From a checkpoint of a small transformer trained on Wikipedia: 6 heads of 64, vocabulary 16384.
MLP neurons of a small language model. Each row is named by its layer, matrix (up: input weights; down: output weights) and neuron, and shows model dimensions 96-287. Each number is 128 + 24 x the weight over its row's rms, rounded and kept within 0 to 255. Numbers have three digits each.
After each neuron's rows, "raises" lists the tokens whose logits its output raises most directly, leaving later layers aside.

L6.up1061:111088117162137079078135113128129113142147123119065140124134095135160133132133153116132108097123107166114168147115120110087178076101152162159102147160139173152138130169165127154126152078126176138138106136085156117129150147102179112088122102135148099120144181099101095121103183135105137070111153124130097170137112162100186181107148128129108096194072144094108119097099148147140149115151105109119160127114158134172106130134107140096190124114106139120147108149148106117138095148132132132111121150120137115134111130133139133098116121134126161162131082057171131127095088116150124131
L6.down1061:119132120129093087136142111104146147128121149135115176115134092143086107115124154096135139128103161121135135154120126136158141159143117132162158155104156127099122089160107166131112151156149098123124141108137121142139148135131160100075129157113127122142102141154140082177122120145075125136157149119060137147124123166086121121119106119161097152137100115144138104127110131102147108132131115130096154142083127146120142109085172130143129120123088112121125100143110172109090089132137123105127159117133162130088144162118122123137109078150129149147111140090166117109069118186082097060
raises: "by ", "from ", "as ", "via ", "for "

L6.up134:117144143135101093097120139118123119142117162163127094158121115120111086118121152107101175155109124070105131187101140131141153126168152139083138131102119138107120166161120128108172132152136127135119132131114143129047128121093093112100148123134139104093152110123085153144172173133099124127113165098132075108143109159125152125113159087091139112089120135137120177159151130130073093100141152129125135115101102125140159113075155116139177126125111111150132142119123100161091164122137143110127129123145138092102108147097132162126118101152124127105158132147122163148155085136169097152
L6.down134:148143122122142119160100129188121124115098104130139150107136126132143127092110144170173135131175115148140123136146099121141151098120139133118143158149123123149184127130087111134117114123127132145134169097118122110132110071124129119169117135101171146140107119111133107074150114115144147129169128166096164080120107117133130116095128151136103130169129157136142128066127132124154144143064147132113107142137168163071144114097130140137116095127161132180097117156169093169159100112168124157103133129148097141121087109139107091086111143148118118102127148120093073134147174123073131126
raises: "it ", "they ", "he ", "there ", "she "

L6.up454:174107118124132164143142117158127118116138100126131140115137146116143137147143126118098097098101126101118110125100116131119128110133105146144076079105157139151110153146105122152133112146115140131181143137142097155152190149145117115108144146157133152135108109120119159122152156107117182141143101098123136176136101120123123158113096106105090104124155148083111150105174124142169127086146094172103140080162121155177154187134120120104107110111141132151133134155170116101153160137174090152096131116123154137106123087117132106121128159095101152154115140153076108144094131099117102160
L6.down454:173151115135130149134087162099082166139130102127150127158112143119096107132126117115105141113115125126096142154116156146176124132159128129153092111095105113165110148090124127147142122168145114083140158144157098121123103116129119105136117146133106135140106149141136127099089117128097119161105143131129121118126110119138112135121158109106096093151108139118143151115129152133135162158139100120138122112160211173152114107116115106099163137122145140120107135120148147112127122108122111168148148118099144118107093136119122150150123141172141140106129154138138130168107174154126086164
raises: "me ", "them ", "them", "this ", "this"

L6.up1033:134144153156117126129144130111117140169107122145117147129129110100128121127137086128169128173137157140101098127131139147142156151135103112125145199087149097103133113102109136095132108125174122118148135120121144112129140119103118098180174134115102104157140127083127148135135095147152136144082075129128127084095108123163099117132124116103133124109165129112145137156100118123101116158146160166135107141161112158172136154114108111126115100131139153153112150099134134176105150150151128095127146103117096146133136122153117104128128102120146126170143119135154162153132091121140112141
L6.down1033:122131095112105144127165107149165154105173119142171121150124150164119131105144181136144124117163113139147102122132161111157137106096121096151136146130087096133133137165140154161103114128116120121189158143134138114125119115106136150095083113100078133100134160078159106122105150125188135137113157126158133132114130106151146154106093129131136112134103161142141083105146135130122115133182165147152128117159107116159135154144097147141122161134097108141098066122128106136176072138087141137105125170111145142135153126104108115076164091147123143144156124116144113123099177122139148152
raises: "200", "199", "202", "debut ", "198"

L6.up274:133184102136097082145103145153136096122122136134135117128124155141142110122132151146150166131143103085130135157137141146133149125100133130089107089141111113119082129182087104107143172128132130123112105117081130104086101109101086161132163097093100130098144109106114159152102109147131135160109147118135126127112095142121147144083153099091121153097105142175147177150120167138126115128106132110131113146092139154115128093119168130153124110164151156144093157142102114163144083078127180123114129137115088110137113135118189186114103114175109121105146122117066159138175102108159103099
L6.down274:128124149115084132097094136119097094099151060128139130128117146125123155126151109157157118145134135131101088152146131132119155129141138128114144104123133174181136124151124126122078130118119138132133141074107105112171113086179126110143125106099108112142128143098177136150110123136128149140117121140162125077113128161155119132109153176092080143161110121152141131130123163115126129205109115133127108135140159146119150109124191123132133135120155108174089142156135149137120143104117112146122109132142133083142113112167123135139120146139177125131143119153083118150131154103115092073
raises: "it ", "there ", "these ", "they ", "this "

L6.up359:124165149147132162115095118108157099146110104105170143152155138113081121133098117152192146160127090119106130133152126153139149107073147095121150150120114148140131159135159146155135127128146118109132128142083140122131141136100135145137125117105152122174139125098100152117132152145120158089087119143125157113116140098169111128181079082142182134124127119122122133119096125141081103120124136106154141145148172105108182119116079137119123155135115098190122178126145108108091133126157105159159156072128155172102092123084118088074104124147163103180143153132087137107139126146101115126
L6.down359:120133145108111104107110124137109161122119116161157116134105132147140087192134173140142161169133140098119104139148154079125117091147130141125140160110079120127126134147179134109139146122174137126133115135111110181094156142152086128120154130127112139129096109129125155135156104101143144157152119174110115109179133090188139084099116135137097156143105145134138074125183141137201129123160125114132084121147136187128145126148123103088166104090119149159123152128150105130154091127160172084129129111141149089137141129097128120122132112088115081117107141097134160144177138136137133155
raises: "202", "199", "201", "193", "200"

L6.up288:174138131121094141133127127177154164164144103183131141168121171145153126119127093147100089116120110133107114107104114131089137111121077156128088119113184115161131122093073130157162078156143121147157124111140132109133106116112111132117110121095133086124123112166110169112125144137117155098116124138125139109067096098141108157134111163118093092139113126122160177150113181097131179110138140134155135160130114132133116126120101133127133113129127133096096165149140133104126166114121099131148152100115101093128109095131156130118101167047098114164163112109148094130124155067078113090
L6.down288:091109124086097190142124087148137125085090024136131127146101126107113130144123142143132121139132127144169075161107086151133131124100134145115114095117148152153110143139120115141153101144071149146193135109151095116145115103147112144134072117129136128127101139128128092110167131136145149173092118100138160086116115125130106152127126143128107151129127145137143103166114124131134111188146098165094116087119145122135138083127140127111132112098152116168115139147111099124130152119132131140075097131102131158135117130140127141112133134148139094122125112128092115141127125136090093141
raises: "this", "this ", "it ", "it", "these "

L6.up1326:127101155128116107111147163110103144118156165128133148145114157139163122159142108136119145151153137142110137159083122135061150116095094131167071124158113107118083094118126097126160137133133205124114109155087134125128103117128136110130123145178142101130114112119123168126146130118134147137151122115102101130094140157150116157119131139097121111098130155140152173115150150120095106077152151074169135130092132149158102073124162131146164084174167205147117132130143153141139118101123158144103140117121122114157130147104148128096123106120128156141130151093133141157136119079141109152
L6.down1326:161130128112161153148111089101124135133154100099148126127093107127149145142159116144108122138170166146138162122133112117056094134118106140106091104108116144138131147167132124122143114131125112154139151083116152121150108121101085146158109118096136114145130128130106171146119134127123136130164124095112098140118119130154147152139150185124152113157170113122134135113097129126114152120099078121183106145142160182148089136118135110113136096135130212071106131058148166125112105144122124140066170111112154178110165142123127131102078133128125101132147149113132129137079116159175123093
raises: "include ", "includes ", "involves ", "includ", "\n"

L6.up741:126138122138139074152165146153136108131090163169096107097157081148147112126134165125102149111119129133113145129150157145115144090079153157151106131113119152154137140158136149135117154108109109152108160127101104140109162148151166098074149084113119131111135153117096124137093143149098126152094146127143109173074125124138140122141090113130160127148138156089091150120144156136109125118132101108084132098094115099128106108161169068179148101116113178098107128110101120108166090104107123116063150137125124119113116126119125139113110139134123149089145121162131135134126105164148113095
L6.down741:173115118096169101139156165129154125108133152101097100124122068153080151163137119117126096146109139106136139083127141089134118153110122153179137172148149135128093135176127119127138143183104113152095150137150141120129128158082138083084123130134111122121155135130126147134129140157143152132106122082141158173127095111077126135159148171088142104158129132121131089140101142117092143120163120130122180133140122144128106119163128086126119121160092080130170152151141106124164109145117136097113099137143133175123132143140144107147150156161071156157154072129155115147135118145149093133
raises: "and ", "and", "& ", "but ", "|"

L6.up348:123127127133174149123105134120135108152128121096177122123129152135118110104142131116107109133175165076117109130132124107095090130170188086129110132130097123156133105108119134142104153129107144162083133120160121117124121106185102117117113121154141138135107104134097106111136125145092100101152143101097135112122142188166121100144119140137137141152139134141168130093170128127075130154146184135118145135183110121118141146105129103131119143131137108116108176152130153115178136133180113146129167139112135118107125148126131158146113137091132116093143129132090135134126127145116102153
L6.down348:118121148152123143163153106142112137121150155129123121081115118210098159153096133099115114133138132164123110146080160122138137134097125182108169148121109109127117103165099140143138140078138121126157135112149157134113132136121149110134139134093102135148150114128128109120142139135164160134156116127154119114145089121091152151083115066111126130125148193148118101122125140187113096080114110143118135160129159110122146105190092153134161135161102125164121108113102163128121131119106116157109175130158157123087113122130157155105115111185109168150135146113161124165102146094177149116
raises: "to ", "ym", "To ", "for ", "toward "

L6.up1399:153120128161156126115134097135161109129141150137173139132155141124164117120134104182113112132104163152072134129130143125131094134154130143124132154136147117127100098114114085110081106121072084063114164134108148128096125147124137151131136118099149098122119109096119163160139196122146078095114109124186156175147120127122142117141101137112099132136123152118121134106137112122097135153100163126138129106145131141094104114110098082109176090100116107133182143105101094129116140138136141146160102158126141120123093139146135119105166171091154141162125106112122150157147113104144124130
L6.down1399:127124163146152181157133124141148102045155108126128139146071110151133071134103125165128103119136156093118139124137120135158090125142148107126082165127145137119089141151081110097135097154116137097162145131167155109120109137100126140102077118115118100161146132120109118151145153124105146133141135140152134162139111149136156093140135157108079112138138157106155090122139145111087078183145137143149110156142139136133167147144155124098149134135117127126181132081139102122077124142151141143127106169139126089124152134137151116155136145117128089160150122110153101151139130129093095115
raises: "and ", "& ", "or ", "and", "versus "

L6.up1166:112156114130126151126096128087103132137157125086118155106096114103107152136088127126167149120115110145149166161134136137145132142129166114111113146060116128142148111148105156132113097114146113096107134156135083144111111093131184096104093112089151162124144107186139142146140140131112145118134126145114212167150134133150115091123090087108198141150088092134151117119089113109127161112111142091138128098155197113067104142179136135110138120128137116112125150114122100111141120110101108093143162113166151077093103094094108153118166150100130117134097145105125126128135145147106084125
L6.down1166:105167120132137154126097139125126135152142160087139132117127119124121166104137117126144110073105159088141128139122120158129127152126166091140109130068141116133116140129122121090120119125147097126124137174114160148115147114133157143128121096063154116134117134114148118145111150134129121101118142122147136106129148144133168120133094090147169108142124152143126101115140167124168102127077138083103120073190152095125087161140131144147120091118129089145157154139114079088126116147139107115116159120136148124133122099099140089126106109121116125126137126134134114131105110139131099168
raises: "Track ", "vocals", "singles ", "track ", "Singles "

L6.up1140:163080142176098084114138121126095130135114132140103122159131121070142093154125157112159155133142090165118132104139146142133133129139129156133117131129137108087100107129140127133107125093124113086144169165121136151088159157127174152113107136092154088085120119098115144122127121122119175050124171118132150169122103156127128138107149147084070108117114105128118153116121112125140149094102154154120156172145147140118152154163128129094148105101133124089100104108123155138124161124100159099111163167126133171135105143063116124125105139135147135148115121104175135144126072080129149168
L6.down1140:119111176139085148146204140113172114169152136105092102114168148151136166108167140082157116117134114161134137159100173163152144160121130091118133131105118106167100148122093145083158110134150097126085155145169149097125125141154134128144148111117149123157154180127156078118090074142127117120157142119150119121129128115095130121136119139143134140125133165135154124102138102125126141086148101104120183134118081086114160110125113131152147100145136121093158080119079153116123113128107125096131132158134159135097129139130150129142135113132118129141144135120135136151109151123140134142
raises: "into ", "to ", "on ", "in ", "through "

L6.up412:113131064112127142111095150141137178150152146169138113113134149110093092102156120147118116131140151135100169118157162101139072179146130085127096100137073109114145129127115142150155167160109143149074088082150150095150128102128107112145152091128129084154116111091071101100108122098096112134110124181126124145141162135111114086144108143145141098099123138094135113121120124146148169164152112148153100153112149111167136102130102115152121136124136127153147123139123118141122139129151084134124130137156183107127129129116134101126163157164138106103079128121132164107181133154133161115
L6.down412:138132177123131111133108145168154104048145122117130127097138109165157136107110140102118133098139111197114138138158169141092092142106139100153214125129205104098107114122128134102069186125140143134098136128133160092105154121128151119095105115094139141137141134133133096114118114129132141118134200129139126140095096130099087147115147163097122143071150118146108139098095122113107119117129107137094160141117112130137113120138181092119134173167115124125149127134149181092155089090113137120132139102146117149127124159104072110123091131161135117132099160118180108156131146121125155130
raises: "to ", "into ", "To ", "through ", "toward "

L6.up1296:118138100155073125119093146093113095191103116079195096160106128146097129139124145109166149092147084111136101138116135136141136118148080174156107146106082122129104112155108131130080108132154145068106155135095091126107167165142129110092106110106085147138174134121113138147145109135131135108114127130150123119087145111133152133147101099134113088161117177141081137154115080115155127089165091156116124151109142129161157116184128131129106116132118136183116171129137132166132093127141164146108155116122138121120115130132109142122120152134145158096083135138098137137129121150154067142
L6.down1296:123150145168130122129121178176143152103132075147143081127130129109105145151179129126168103176132122135152138164152139135128158081158090130116090139122124096177109143132111117150165156118103117131162121129155137132114110147152162123143122161160161187156100165122135146096120114138099125156150103106144144105122129128154132112100105122167108144157133150111132102109141145157122146128149111153147091116145158120114160117133101104099138152124140137095128137139128090155144121133144156146142142142156101115162088082166122154139164123101116118118167135096112108127131149128088139164
raises: "192", "188", "195", "187", "190"

L6.up441:158123098162126114147127140135137152152092133148051100100126114107106113122119134128093141091126118141126147127112162156121109121134123142099095151126179139104164125134108161151116163103087103138118149154101092149116161164118129102103108136119149158150159147140098183113112167113116212085093172120116101139139183115116125104132126170068129119120113108106126133134130108116068149126132166123129140104132100159086117099098126058135127119138141146143130122121153132078158124122132097170109165137086151125117126149102149114108117130162117173165132126142160100119110112173158140120
L6.down441:115109159145129130125150120103134127123122131123145097145142173156106103122103127094118121102148143147112123174109169082120106107100163145152121132149134155089155144185137134125142146080136166170138137148087117114116117110096159129122133099117169105094134138106142133149132156121098123116130119136128149113104121120103090131145141192130135106107102127113126147173151105107120129098114123103170144129082131119123100132121108133115134139136131131138143138125154113082125114173126074126093144096091158143134156167082152135138111065159141117130178142120180125152113117127182114133
raises: "\n", "\n\n", "\": ", "include ", "included "

L6.up521:092193161119064152099131099158179120079152149117111126123142179105159118110121112087171153123180104128143116152157144106131128138128137097115124121154141159164124076136142116130098146143141114114110140144124143102152097130134089148144128164136136123140116101145126134161124101121097118155142142158143167126142142097144122136147121114141117168098133146152144131128130133137144117147140099099122122118120160153132195154113112170108152110130141100137127123117137129172076138132137110097063113107129151136119105133147133147078147119160104112161108144089146139142146093124114130098
L6.down521:177154124143154133111174077099121160133112157112134115111138109138113166143130116158093117096088127101132151127138080131124138109131124116137096122120129106133123121112107142168131132147134134171125108150150128133136125173152127089140125099128103110159140106106128145103134135137124138102132103082118111126146141149108168140171159095111149116141139111130127083107103078106118158128134111138108134106114088116129126133116132097128105114156085163138079121130101125101132112134134089174150148135166189138107132117155104127148155139107119141112126137145159096117143122174111136144
raises: ". ", ".", ".; ", ".\" ", "decided "

L6.up442:138131114123107069128126123141127102106121126162105108113153079125119147102087182147152215152127118160104143095151140169133112112096103161127133128146111119107119135137116142130099165127065153156124091132139118103135155137160143116128083102135085148125155114104089100090140135164125148085115114099105162150072099099112104136111142159134170108118166148121111102122111142153150109117147108088083162128149164141146105122151119092096098135055172103105155135171139133131106159156160146103104141142143127168135096099141133165164142200115162136122134151131108153145143139134107111091
L6.down442:132116164110103110118123135125101165131123166157087119110128113120099133156137160128120142149139161159118123102124116124107101123149132103117110124112094111131157157130106107129121159143099141113126097127163094122105115120063140120124122166104170133157133089091114117138187160126111124090133128161162130148128116130119148088146115152123130084170075119123134104133127087124098113107136094116132136138123130151113128116165148143116093086158085144122126141137135104119108139157162141089162107139099138156118131154101139077125147118104145136122169121094188084110168158160155124138
raises: "days ", "hours ", "days", "times ", "weeks "